MLP neurons of a small language model. Each row is named by its layer, matrix (gate and up: input weights) and neuron, and shows model dimensions 320-511. Each number is 128 + 32 x the weight over its row's rms, rounded and kept within 0 to 255. Numbers have three digits each. A neuron's up and down rows have the sign that makes its largest values positive.
Before each neuron's rows, "fires on" lists the tokens most often at its 100 highest values on Wikipedia text that the model never trained on.

fires on: " H", " G"
L11.gate26:132181119141115111143118126159128068195153086160098106150088145149076103090110130108117104140109108177157151138157126155103100129177150109133083192158150190110176197128141129195144129143157088113152163188111177189148116147135143139148147106155104131153183164139130147087165152107133176144164132123100137138109192064123177138131158126129122124107205144121152183178121164120112134145106099170120118162150135117108137096193157139118117130158142092073090134090087100064162168064155095127124154156177135118170110151166209119198161179127130127180185138111179174139101151068148118067
L11.up26:154112108103074194164107146151093101175126116131101176077173167092126081161131152152158124166086111043094151128136088156167115103169050087130122143140116127185115153131125132097150099113096122153092123099080117137098083134130116107125127101167140080107167127137147148085162077128167156075109102129111097096127151077125088129144136156149094136199115095148070140163163183154104106161129166156124078135128094123145139100089083099135223070153150086128202175156117131133130161208094167124137153103125123137085107146100155077116125114084130153143214096075111071090183137165133133097

fires on: " of", "2", "1", "4", "5"
L6.gate156:123169090139167111159105151112111127090084156123096072089164114187134154083143119087122205133145165087123130153158127148189135147133113105081102187119146115098192128109201108146139108145140129193189137112144155073095105176131138130119128124103084093093174079188171072171156097115126090123084127131146157106075107159111129195085101132187164099165180156122074148138119138148115154088140136133150097123152127149134172119099104155133223149097201180104157151179164157143181151136166093162139139071060170098132097136143154192144148122152170067086126112137115132143150160157095120116
L6.up156:158091132197108149149172159135138155086123111098078133157076169146071076111126099126127105103169157101130162104103112158146131140096170148115091094179131140170150104108118099181079109115104113113107133148131108154133201155178097074139153113118167148127144087124166045151096169139107138120126097092116133155145122108142103105134180138113075099100150099203171076121144138162088098131163152081165157147095106067148115132164137167170095112137119171144122153159150163107164102054128107095104066125112102197076085096083099127162162101102157076072181149094112115074126148151162131155

fires on: ";", ",", " and", "-"
L2.gate709:105056135143099073154158157119114147099155147175173111167139139166095125144163101122099132145154108133125175127119143162087114119120094136109145154170104115124132133159068155144079167178148154165118082130056195052154189141129207139123133129143149146167111089106174155165144159125112120146133100121142121151123112107117124149069135131081073107136078174133099130140184151143212130088154131205122157142094100123169171109173153146137091119152110096109122084092135139095117044095084107160146124107170132126167128117198100127169117138106106122171105110151108092144044139135109129121
L2.up709:093189133148123135128130185156161149109125097163145141110137158163121160121133135089155116135137075090160143132080165167126151147128152146165141093118149149136118076111133173140123081106135136121075113102176068187102166137148109109103101093062104066166150149113083091128085135103099123097144103112135079142135143154188191139124122134128113158139167095139171149126083130100180104099133150109123107141115106128109051130156132124044116145147126142105155142215144118072140164132144142086146113130186133170118101165100159132127128121166153136139151156108130140116224102140172156183

fires on: " ", "f", " Total", " said", " of", "2"
L5.gate201:156136123192163090120146127145094093142124057199137111165108107119092160166102137194150085095129133087149102110109130166158133079112134130112116147122196083116102122116189082081187130119156129139106185148114095082071100096124130159159066156127081088061072133133111108086107154162094094109161140175153161132056091137126107168139100126111149088127126183158114143175110111147166205112122086058122134100119141102105100106070167055215105134127122094096077115139148139144151116071140142158134131140145067192084181092111104160149133111140118139109170110155129062121168166103144131122
L5.up201:164103128148144188097132146131092116193135076123144120117145140213145147155073139088129084109126143192154128113065140147103142076123126185140122111104174108106138172181122094083177124111118073071074122180153131150127122150102147085130076086064117090142091110111113132106140080173183069121122111206051128132106129191106082136135192112119127103150112154165142138136115135164093163102150150155144127086105128080142079148106218157138126129063121097125142118115154135123167147118151167195151116127095191088060118118121182131103079167073173126136105105159119139122137113083131083175

fires on: "ris", "ion", "ium", "-", ".", "us"
L11.gate7:175143150151134087109087127132105153144141161119121120143144083073064059145178110147151099131146109076117095112104147130175138134125078145089107089136162081138120143103115174123102076157164106130106190161066150154121117134180112163101082156122089138094155125150101124100136099112166130092123185119048130111171162126147107110133125168188156116150179141144122129095146128138085154095133123125120162113160113112077065089187047108125078102187138113168126144120126183169134166106146094174140159163171187138151118070118158137157102141063146107180175128132156108060146137148103153098
L11.up7:174129164127136117153184163197107128104173128144120151157159100149051095085117102155124101116171070091164177082183099106177085181076145123102120104168129142100105159076151197073093118128088113141084126131110155142111191145138130145140149157163143208130106140137112144147105072143108167111118147149156125108100117153150086090156112123127146066151183137136103141172132090146121075135147130089132081140106143115134102165211154086121086139129222135150131097215139163121153146121176149151186117193072141131165135142163097112088123171080109138139197153102114095149149150081109189110

fires on: " and", ",", " or"
L8.gate666:111157135107103151146086167115137123083117174099103177150137137172079064091091116119075080058130141090128087148086169135217149108161109112099104149136107154111156178132236074100096116137117084088158149148102105115132140146130100173121121146132110145164157104131107161115087162143136121130170116158107085121114139170136123140118125185170114137145125108171055192174116160124095123111184125137126072156140135110165124141120193139164151090101104148131173105141061169118122159107094076180103059121138095136129148124146159051163130147108149160093141136198127110093095104125136127094
L8.up666:159167115124113101130098182112123181091139179055077137177111139152110099092076136146083180144081133163108113140086143081152097109154113148181090112088124118144110126136131155154085130135141100196119145128151125145131154175159191166107138146079171106083093127092142052117089161120164144119088133116090103098115171196117190164110096081147179139138122144131134106119099150118159084109152078043062063148159118105092108122127162112135079108053077074122161094143086155145124140118148073165120135053151161133136100114144138114133107121119117136149148120153103129104140122111134141088

fires on: ".", " US", "as", "aw", ".S", " Oregon"
L5.gate474:106158151081128152156119132114110120147122177109145180118077090109088158065155124150086138066146161148181188059106130121122148085153125070127196102109152152149119112130145089142175154140152096156070098162105110123119129129109136132092155142161100125170101156152141128139146069074154168123064147128096129110093139130059143117159056088144136111083167113136169166097167083126105151178129117133121142113073117090122145104069101123169108121127140096159096139182123120111158122096154062120043166126165177115180101153188143163087084113100079162100151127092139190123121171134186129118
L5.up474:124113150081095067163161141151129119142098124117160123062083155156133184101140164104154097150135135104151128116079150155171106137145093064143129142077082149156135135147131116134190119120126139170100081142158185138131159105134086172108105117146127134055134153143142167142140127123123126115108160126062154118145104067167119145142120108108113068160076096096059126123119156139103143117194101177108110102064132117111127107158144113156161082157149121157109063067096112132112133171149128103077142183144104154128123046136122182124092144126116141132125196168103143123136161107149187112

fires on: " at", " of", " in", " for", ","
L11.gate635:107149155054121147136123174156127133123123109110120138158114096183088190041125153152144099105092099087082122178117104100123101127140081099176157108146104132142144122108183072116136101137127101090146151147139156084160142192115139164138131134122138154160173114147152102141131144124156186147135119152122206167099180105143158205117151160164111102116136169186153165072150104085106136119120112188173118105120126053122098123121164116124133163075107121149138135147157130121065187108139155117129093076077159177123168163097094170097157107106102163141158087193101101126155112073133177080
L11.up635:141134207124179155167117179102132073118146158121125119139155149146132150133122016078109110113162152181177126079165105086148143163124158134111138169196138138094145092147183150120148179177095163144121142130093146108135192121146086137121142128134132130107132130119164088169091135136117126068161055138145142134132137109122175205122147101136161097152165136066110131118119156160014065058044111127102091123156125181153135127094133163153109156124101086118131094134127124073079104108128128114124134114193151107132113108096151111138116140120116103128166108074133114117090153113148128111

fires on: " |", " in", " –", " of", "Early"
L11.gate370:145152134099144090105133157151153050107121091146082157128076144167101214125136173174134123138118177123094172115105114101074142087152118080098085165095138093100156120153138158082086116141124138146153100112080129136091133162090129136093132154117088091062133135094141098095135119188179152144136126128146186086102122164133146165108056151103139109165144140116111176134090164145100147125062176124175107125181132106135083112092145136109168093142149059184127141115181102135109081146161110066141151051094144154119212160138141122138140107141126118099128113158172088150126081188171158125
L11.up370:142148149117167154104101168120149145160157103137170088162090175136090137138085138172112116076166114133132140114163168116109100106108086103147157099097152108138116126131161189111105177150139128091164073111099100105099163176091159160181158142161101061081126104099090170135152136164062143132172104168172132115117115139116101142116097135088139126105138109113099178170194107138147086119151166124149073165187146185143154146035149157168120134157130060165123140148094147096103072138149109113071163138097166160056102095148080082130158141088114113098151132195130123210150113150133159134

fires on: " of", " is", " |", "2", " hum"
L9.gate419:100069116137114167135095088113139154087124145165103143075149047119171159096121155169145057089137145166111132158098134154153126156182101124137129128111151126058132146148156123112117150181079116152133218105109156118118122141136128208101187118128066086167142068152118197123127143135167079150093124116137113162116112164086121147161125127146159093087171073182179131133171136171035107148127138127104091090105139125126104175139147123160188178146085057115077176156086147124150113153041104070187078128059176127076097112083111113073162068068187160130122148143031113115115140156061143161
L9.up419:138146102106156058152122107077150120132124109191114088113158084170085191095140164163151113175091130143096116095129179081115153172185180110102098155104137110091104162090176110148115191136100133130087104191096051144158136112126103170143105073153069145178052151166124190138166088175139089121167154104110043104162127134194095133147124150104148155143092141122179126204086115073096115180164182155056172212120135123162148151135106100136135118120134151111133113160036134154128111144104092163185167137126090111147127127116139161113142165176111114083102108095104107116152106151189183112

fires on: ".", ":", " |", " of", " was"
L11.gate176:147104093100097146129097149131123218065137189132071185094189103098114132121103123129144106123091091144131081162150133154209136134184176136147107148089083153167152121142111150082112084092159110143192067130137114101145131139094150110142093114166102107166139140114097151143071110124130210157138079115113115114125106130102064131162122114134130088110119134148177119102111139174090149076126159113118163135110152090127104175168120175102125125155121104095109113128049111130132147152163070110107041121116183157110160115143114192133114167073153176131157103167050064178105091145143126146
L11.up176:157128106062147102173151111149073153117136071103084113098161121084071159164124134145130146137079115127112184117120115093174148093105139141146084179190133123107131162121119097084177151188090183069160130183150113114163158167086162189138107094096072082115133141107145138113046096092129171085096141064140102170151126103123111159089139154144131110117139131107113155111160165126055127114147199121106167093056137104134123148119137085177122172085150125096166169107103157154141121132135153086159114131131131133034144181148092104078072182102131140146136076088096136182150072127071108073

fires on: " and", " of", ",", "ak"
L9.gate333:107128104116103127144117161136129156168125046070091146180116166135135175112072116123164081126103117095122118171147133193169148148123105186102133119136146118163100149056102181104102145130135168181149116179125132098128149134064128136172141131139154135065161170115092111112179134125100165105133122113107167093164192159080186110157144102088132113165142114150135120106135135125052063113113113158156162164149185110097121140109059154160134142162174034107138133081121171120168111084101112096163104121063121153151162089145116142109134045179098153120154157078121136112110164116171118115
L9.up333:089101099168096114176119131138160159102072112126174155136159161133103099145137071142088126169099111145085179112101116145138086124129127118114106079160153042073110090027147117121156137114153156174125136105150072047134137221163113103176091046128224131135124088149115145065064109138094158162134145143115135148146154122122107173122090027143161122103123172114101122162117160140177125141128133130122087146160142160123169128136113135120156169141175108088133158060112108180185112112150107092130161099083102081063098186135110104100155099082115162158103157112171112105114098181126097130

fires on: "ris", "a", "ium", "um", "onia"
L5.gate127:191078135091147127148133105106149157136158141146118171109136145074092102152154133143171197171122101128124095136132104107141162110134134132075122048089178107134151180131167189093093106139121127137133172083058132048077128136093144152112087131136146140049095132115226146140157105151086121139130143101120066109122141144115157129160205083094155121145155133153151109160108210169102137118112104156150184093079090114054075135135147112129148161115165086174150120124162140091118121115146075154128175174153172147158167120103162100052073186049139105166148126162167170122183151117158115156
L5.up127:175143116132155116164126077112109089115111114111164104164127150172101122089144109129142198081111122080111093094134135128159112073124114100080153099061147122169210134139097143108130148103120178086155142119104152054097141110073112151106161134082097173089166068172140120164109138106118115102115104114102095106103108151113122134100180142128138122188165123173140143173161154154105155117130113173099179086081071144100099103159133118128086187137141103161130137148151139105130112066064065134161168160120123088167128096122126131075111153154097103154114126109130140115098133120153131071

fires on: "0", "1", " November", " Northern", "-", "For"
L9.gate138:145078106112119176089107173108101122123205155142106168093110091127174131186127135103110100134141118118143115136107164165200118133063105123128107092116068055100161072150133147171156117147101138042107161163080142119139036182127187139061111148093156148161124160043109116120136127083151142121081180137083120138139147139131137119116145082095136143127133117177070105118119166133144128156229175135120157113098079098136154157137101074091109114162097104089128154114126115102160076159144133057167089111081131119090103132090081122113061142139156105125163111101060080089116146160142123122
L9.up138:106140177124100083098136118115114038140134136129185144164122106144181167130147167203145147140094161217130122179104174122139168144129133147135167130111169197131117159191138105149129092176129170154167098076110187063137117103142112217190112188126125084106119088113137161164137129127080096116206155186153096143137136149148086132115092146126147133097118136141185120135122079120120153139077157192124170113101133106178139149082168099152164159080150135094081132191151143146154093114119177100063155080147107106102124115089115101120183163143112097143201174106128110108104189173120119095

fires on: " as", " As", "as"
L6.gate106:107134063156126124101095120096040142139099169125084122159092081102114136109130122088088144092083143053117153120173151144130113136103130068108067102160142112146093089082114128109104172090112111192082150137122121114160099118138147140089147182152092091148107106125131118174088138103149157130079163159101115159130137148106159087151125086150108077128143153152079109108112158096147120060172154140094128083082150138142204143081086100121096122119093076185108070165161152114086131116098196133133182119108113135113067103129147112129114142127122094168125149140175153110131118197196197132
L6.up106:113166120173132070113200163096107163132134069107149120076142136127170193119091158125108134101091068129116135121083090145120097130140101129104155159123129163117140139103111140096108109147140128134132119179175081166140203090178116126146141086167113165080099119139093162122056094147171112136193166119098157169141153130162162070131176176139159147110112114154113104126127112156156088166152159120136129083116141095104199137106137156110104134145141176092124114174085151095153130078079100114127145088112102157099130171117078175132050139179161100142092149157094162152172127191084124124

fires on: ";", " |", "2", " ", "en", "–"
L6.gate398:215148087107092135054153141133076142138092127147109137090133144098136096162120104096142134116132161035193183071088149149140142161150160159131138115108129126139126154142110114125151170139179148163163147151061139061201124086143115145128105151153114143131117127147155158110151167127120171126118081113091137142193150144087153111120126110117204128131101142140201147135105131165154157140138136107082046155095117091152100162126146102173114101171135092089143163167122169148142152147133119147097149118166121131134128149096093109174115153131110098167120166123120159193168119124176073146
L6.up398:154141074184092171089103139131131141164151113122162144107152088195120123136093113160147154154130163098129202094147176108136103102155175083117140101137122126102181090149178103108170134084136077053104062109152128120179114116133120117121104168080137145141106101093130142164089144113187154158118139159095140084119127150075160123119122143124173172150114113134167144136125110144160154130090180107139127223104203144123141098097167107131137098094178099128154080104117115130162113180119164132106152187077157143051082146123086133118122130089051109124135087137162117138060137149138141107

fires on: " and"
L9.gate652:098090148128038079146121107132200114138171102116162043170165112153134170212171119152142144166143175148123082167109128138154098203134112145122095174143119110151105154089085094137147095156096159156144055143176148142132081161099148138154108134137176111225109161082150125127167132111154147134132125144085167117127177126159119135112105165108117112142115184115131105131086126139169159136121079112099180079110151102061118155150165115149100146165122166155126128081132136114145116173147091108140146112089124123167116183122109103058127060118145062157173132128164147145111111117168168152
L9.up652:144133108127108047176129091103134128130122072119146159134172163118086142194106119128103160108083071122089078127127145200160111130066150146127127154128098098162110179122149163158085162112075089181164161107147047115145095143107085136164115109108105159148135110136145058101159081163202108097098117167114133117112145145126060138181088119106119186128143159115147112134131138113145146138143143119126114162123079104134148102147156121105087138146095153092158200147124142135144097145147092176104122120072147162082154123102136084102173143114103152131158128113147152139121102118080144132

fires on: ".\n\n", " in", " of", " at", " with"
L8.gate209:112166123108108111115152146130193111064179105125147140130198122143064132138069135073128109144210111149168117179116114121172120132127117112137110176089095147047179150164132139142079124146079089124167156146104135150097137120130117191094178087170105128154182161102110155162105117107138151166160153121218133072090147152103141169134147173174148088150123172111087139161142141129098115144075115079115158106081125102114128110045145127102165106127119101134172157110107130132093153131109147172130097028167218124113148097145094121145095141156131117125153149168137098164144112145100105129
L8.up209:140190122085053145152150140079165122102133059095168117160127152086089128123149083056153134172169092132174105101098148124145126140145091086159078134102136130116111118155170096132081169102107110137103076137147121138067102146168114171098184138135155176136145106215063131179121100105143128144161120129168130099106089093160158177097105116129175135161123113140102144174191138110063087133082130138180065125117160142106137086069129114129128157132140138182179137081142176082133099150165120161088091153143168137160084101126118133174143133174114135069119157145122199122155099107126108144

fires on: " by", ",", " and", " of", " for", " in"
L11.gate389:163116173153128120103178150105155122069140117138118148136123132094084090130141122116176074096178167143176058190105099112142188152123112102112116219128135139121103095193151176131116188171099145121096117155130184131136080147146118138080120143119112177079118120075078121116151165122135106139116128162135143127087152119088081114155133141088108107107136177169139177206090119134129027132130165113160125132108096105174147146166178096136157106141123153108152124077189143126141136146044085078122161108124168136158218119099097128149168153141083177118107116107084142143126126121122152059
L11.up389:087138162150132185157177136152143169121139169126147085127161133158077149111195147118151160114117110135137155160134112131140140155111068104122092138088111061188092101135134117150136110144172133106136098125136085118159116094128151126130153078091092162135128157189142167194156164049117051146126116109141143100098101138083163107119128140121110153146126150137095187186163139075113112135166094090111050138146129057107160119146185126120133140127162062137124130105098141131137173111120147112095132171163164089130157117164080099189143132092169117088097160148123198151166116179107120186

fires on: ";", ".", " |"
L9.gate559:121169120157188133117070112085198125134102099136156173174121068204109164128127095140099116196135129151083178149122097035136152128113155097168156108115147083164142143146144106110155153129076135180074105063163111094122112125159139131135119183115106099190135124150138125136084135097171119095119096066071133183157126120129172126145134140129075099129162122135119153138139163111204127101098163116076170109108116135094142127151149116153163112121164101165159137157174113147108202134071148185109171188097104149186118116100099181102098144109137131177068120107100075107132122123129082130
L9.up559:091136144162133174088164085136128106058085160104128136169191104151133117068115125106112130147078125154104149120128124074126151084124157085115126122101125080084103125141123200146085124114162084142169148094124139143154147133154153146127117123132120126180070114123136064160107144136148153143129114155102131148114113089159160119117190129130076187151109164137089142164149147109159130106150163092053065102169070182104135163096077120069096100130055126180171141137134125151152152116134144164143171173130075139146118151101191119127129104114134153095131103093090150136080075160138101109

fires on: " H", " R", " Br", " St", " Th", " r"
L11.gate184:187120164152141117164190151112167079079156124150136110118146116082153088090119191141136121108134111143152123158094151199129211118215077089131080145118141152128104086127131148159155198115089110144085186125110177184145132153164158163168100096176153157146050118150187092189148131102169134124119166124112129110100099107140100094206120122150127157179122120100154087079170099148108101112139085196122154153174152122081157163100119110134182094163151113154080168103084084097159100073095009141119134078134063136118193118115120190119170186131090117111186097129151205145088172124146107094
L11.up184:106118128136105152078120069098106078142121172172162139141146129077100099145136176113127098124156136088141145111160087166108143159178131164187118149144152073117139130186087136097173073116115151184143161172126110137129129156134088129121097108135154073128105136091128101105136127133102098123117143153144135090172147083074163115132165119109101146174182124106157134091179155102148120113120162114143119119117102143112179128081116131138125103102156127089120219171159130085096154216198126072134157181113130189168084089149105111136153159084165083144151141113065162138141136145160135183

fires on: " a", "-", " an"
L9.gate335:113080113126136106107175158139114112112045124147118187091160150072104091113122172113129155102150179101113110068109111136159161129102087073135150138136141158094067172099160150124135135163216057116137094141110098183120141167162124144121149083122146096135129148174072073099094112131172092117131136124166129103155111159108080068083093141103153092121148171104144178135113154120094127097180096129146102124096079081170124144155093110138124096101152157094088144090126137146134111139115172178108144113146125115082120151156113120155187130193130130148146103164105062104144083148144164075
L9.up335:100119108105124131066122157138111129161085126161162091111172109140123140040044091142095090131147141149149095115160128139037125083134104061144123122184168092108125139100143140133114145117131073076146143119098161121120151115149117144097153117137108072184111156085123168139176137144096117075134168145126141093115176175120071169174097147158127120156164157128161132144115180098152126112091101115081109126099101106130145151160096089112118121190130177073089177120114078060112164135073154145036124139110098111085096081065102173129164050111063143117113159158179131129156111141177119203

fires on: " of", "val", " Reg", "ire", "arg"
L3.gate168:125169102130114148140129086132129091122183113154112191165093153090087084119154157124138106089158103159174114211102185088166121138129176109127111110085133116116093107157128133126110133081111144087091162166130132174080164154127136143123149143119129150194122117109195184118152142140141149134115148150152150147106135168067155097127137138150179135100148181156185085134061126134179118137115136110098128140148114077106188180156108233163154119109140105178092113170172095062202117110124080150092130120107124082129158118189164117174126120127128134152137122126095084123133128058114151136
L3.up168:103158175127107154167157110095068090118204120175121123206097177145153139154136144147156147081104129135134068179120193145152093118143143154141126119102132123088115145134147131144144060099117133086110179139109112149159168169115142176139136182125171105176152087121222168142156103150162128178140110124170137150133114185084136122158109143157151093087125105094141045126103091108165089114148174087160161131164090095177131132172099155195110097157158134128092107163106179096204085115142142182137125141132143100125118101150123136125134111130132164127096186115115061105131098060096140137

fires on: " \"", " of", "V"
L8.gate50:101135125099117194151177175136081118102079110205120108145120119145172092136127116107090118123119073177160116113128040092200073160167161092183088149157075108082157160102111174133088168118125123132174138161150154089062098099134081167184150152150099131184135103125114068160085126102090153149131126134126167155162128109152092182108119133113108123174071082057129118141142146104077152115063164152136133130139094134144054102098128091126107202101115092085142180144148142113099157160108118114139092144127102128155085104114118105095109141183113140130162149129123084068168179073079125139
L8.up50:118097028097156195131192073122151136113118120120141117145135175150154151105165141128142059094163080126138112105156140100132136116138101103214112149078099103106098096115104094144072095112181130137125089126118133157059163080078152133103117181128148120145120074127125130156119128124071074153127110081141120159130148063094116109146153112068120078130094121049079128113173124162094159099052163115127137155130170087067162114126139217173101110123148083175121193110108185176125140093141127158179099170081099120143107098172149092128174122165172103122135121122124115097161130079083133134

fires on: " with", ":", "0", " for", "-"
L6.gate217:062146155172121134116104100095128124144159116120143114102040126077165083087142143107113138110171081173178156144079116122173112146077138154180150115172080096122158166064130155148149133164144099069116149126169094175133129156088150172133177197134117164116180135089161085095154107078090101153120160110126152151152107157122092143127115152090070084098166129173152171095076140094154091144205119234150133119106140119121141096100117144178118155136118127128131115092134109143120079139150076183236143130127115126137095148107143113120123101152084133127123110117163052049146105105129161023
L6.up217:079143120127083121094131118139102068095138168145140111109073154127084128107083183179202106115150072152165138136142127162158126173082097163160225145171132123124142132105083105099126117113103143144211177141146079120124161170101116179162117114157089148139117187123162110121159165081153107134143154105123103078109117154159112094157118067138148195081116132097116130130085108126131157131133132130135142123121169145174087119105117109193102187175143161148093140090148112146147151096175125089133067117031147066121074157187154108138160033116147084114141086109105090081136093163085093087

fires on: " and", " during"
L8.gate403:134101136163037148116126129124138124061096133099154141133107159191070060152127097196104147137073128121076145122140164131086109141150132147146101118123127113144173067068110149117104135073142146143146086125142099078165156111139170115157113096123150138140100130105164102131101118126203193170113145129144180111112120074033133114144143118138153134121090123148135151139143149100158129140158110154096140151127104131091156176116098131085110124131137158169116119156101114110110118089127150111090085102170123223130146111140126160103083213069167110170094134090174138092141083138144149109
L8.up403:125160094102101099128184130157184107121158132166107125134114160211086144187099123099142144102105113156133082098117181097157142128145145141106142149117093142103151127121108176120104125159153143095116090150060118154134124138137097093137120109134108153162168154111076133112083173097084121145106146088124188059089161120103139115129123150062101173103119140095167088151121136089154053136112203133115080053139106112067140101098091150090101159149078095160080155148121111112166090089114090125134109129171144136160136173098100133167110132164133129114095173086158116098169111104163142098

fires on: ",", "j", " be", "\",", " and"
L8.gate763:146106093130110115126173123167094140123132161166134155098102105149132170108112137099125151087113138128129152184104101156188075094143127121178093127121147180125086103104131141189147066129195099130158058124139112129154118124158098123117138075094219144201105113133164126158093148094119163155102143117120159146128236137056162135133073149156177105128082087176127110101087144189090112094148159134043113054140157115126129181141128122109104147118129142091146167165144187106176145074122116129133165131152068163128115155180153097161131186097113151154152149091136152124112118104088097190
L8.up763:172171142127100078186107184165127090176161179127082153096151148183100154142112144104109149128081127137176108192140184148111174140151144122122055074109148079137135153099096107125126117094173101142116091164124125124130138139147104153069119145115188151154133104138148154112151125100066160153133089120116109130087196146111068162130139156124124133069174168163114078161111174137128156149069100151126140190139120186128157104125159172141094101128128114171099123176113124118124117087144147086189099075199130152130110172155140133195115134149122107093096149110204123160112138089120137120

fires on: "-", ":", " :", "–"
L3.gate276:144074071128108107110140169079077161058147156093111133193096139095088124107106115111136117141189061101106114120126137132117162137097124135153140140109162117078095112091123120174087130103073127149146126181108119170139159131139095108101116142175156110102113115157098091123139129139120131102101179083179147151129151177152091132118134145093094105123078130127127124110160150105093152143134146144141148146099131160172076135062157104131084122160123134192119129197121137140066113105109122146135068086062153142087123123139117135149155124186148108128200092158126164129083157167143121121
L3.up276:146100097130098159088119082103153082147128090103157120189188121137109143059163108113100068087148107202190094152181225137110111119122175109137192074136087079139131096129166111115140176124155174128141117131094122178133135108143126080163139193205101070145144090151122115174152099063120186172160109144160063190115120184203106185133119092159114122125130125111126075118096121080126148095146145117161163144115159085098132135136134093060071088119070107151118136101099157122148145127141144107097161164080155104059047103109084126116136083127127131144110060118109078151131117143083130189

fires on: " \"", " =\n\n", " is", ","
L5.gate549:136104126135151142097122126073096142153100074217094057150168164154118074106112122158108119106133107170166142123162136151141139115137140135084114132155106144113114152159097138071040167129112147108086151088136137151136110104107069117159087146147149093155161135162137129201130113110096101103140089204093100175120148061154161144097161087132138133109136146146154152105172128197120146166081135125148108081106087116117126148087181197122086139108160175133142151097170089137069138120138130108108158098099057206138146099131154074110160142113116105126073084142052150110087035122080121150
L5.up549:134080137098163156119063143159131152137101111176127101067160181126143142157180130116045114111107105116119146168184192120118143160111135124123155186130152139111115121101075131032109079187136179154071136096139124164098104169108108104108090112109130134144136088105127124142120054126092124147153101212157074143077104051139139112082166076126097102115139111096116171103136177131095089150125123072081161173114154062138176154128194126169129110129104094116091137151153198138131139115191130132165144190064154164158126132107140138152146102109125169125130119079120158138156137114146106160

fires on: ".", "ium", "us", "ris", "ia"
L9.gate217:130081050107197142111129121120104088093112112092156135132127099053153108092140113113134094164151133052147126092082163142145164167153130125124095051136113150153158158145118201111072165152172151103134162104087125053133155123119104179117166102143140121092171124115129153113084105143121129144128096110067083157141166117114121172152148128180083102103108154177158146132140171147123120153118133155127098126081103135101106091134173130111091187121158079066169108141158198116188159116140121122120173168144156118189190127100144140181104225067155125159153094078155100115144152074081102118
L9.up217:143146061192132120167152147101123072177048110143125103144114114107096143167119169109150140109156129081136133121106158151183159106127098132108140109158094112067157121164143097130097120132116153119117137147070117104097150136133141153154119125100106149112144143124147122152088102165071143128144085095086077079151115107159093137100133171081156116172096085146133109171169114182152125137132137186091162143119051105070105161156205099174093154161171122063119125132152175121119120108103108134094129147166131133156128124159136109130191194096110119177092171099078096077126100161170077091

fires on: " and", ",", " or", " non"
L9.gate125:107113136157142106135124145142138126107159140118094119204059151139094156178173149122067159127099145110129103182177157101171087124115171153125131155164119138109109118112140133127127129147175130137107145137147144160193075169124083092108159079079110128142194109072137079097101163134107155118128169138159116107145184151133102170111068145181086157115137158137148156125133163104133140064139138058125079204154131085138129087147160121076110117098102111112170188138088160115127088084169165206138131092096106091091137111109115063178184062141111112156177098185102104095094104115113093134
L9.up125:094095169116102118118096128161141130131141162142129137115121153184143106138156086144111129088070095124084202084190143093124135125133165049066096117157142139060109163147182190169136055103110118144099117149140136083086127120058163122081143120074167096112144121107117124123109164095121116147107074189099105181084154134099142144133109112173136111081129138121142183097156129119216136112156117114148151139147117100195115124147125087169071131104068162117118074091046116142159161082089101076115206086105149125150104167112095151146150133133104093120125092188151143197151138141128161098

fires on: " and", " |", " as", " with"
L8.gate126:120090133159100122094141107075133155117106111119091115150065133147140148197103116089189104162131103175089086124151121187084135104120174143095060084137115119137140160138153079127107115107115160117095115115109091134129148165202172122123153162146139175179116179106142127136144133181157077137236155120115128188144131122115118167084114128130102131165072123115153132132142103081173119084159106101127111109158157084137167097124187089139137114068123150085076153115162139074144105133089126169153119140040115150141178099110115149137126134176116144121139114144100084134148126103115148124
L8.up126:150124172144134122117091149168146086161127119110111054118145148129083113140133129152132184090084162096107112162148166151114156149136181157110150089136126126153080107151169157123104131041129050134129175074118040145104113184155168087155106145114117167173127163073157121098207055082141115138109122140089109161124124114178116148109136087129089130231157177082095163075079137134148079155173142121145154058057106131132132177146187087164108119115106112168148150114121144177120103161125152170209141135099183104111112127103140102092121159123177110216167152094126082144141152083079084138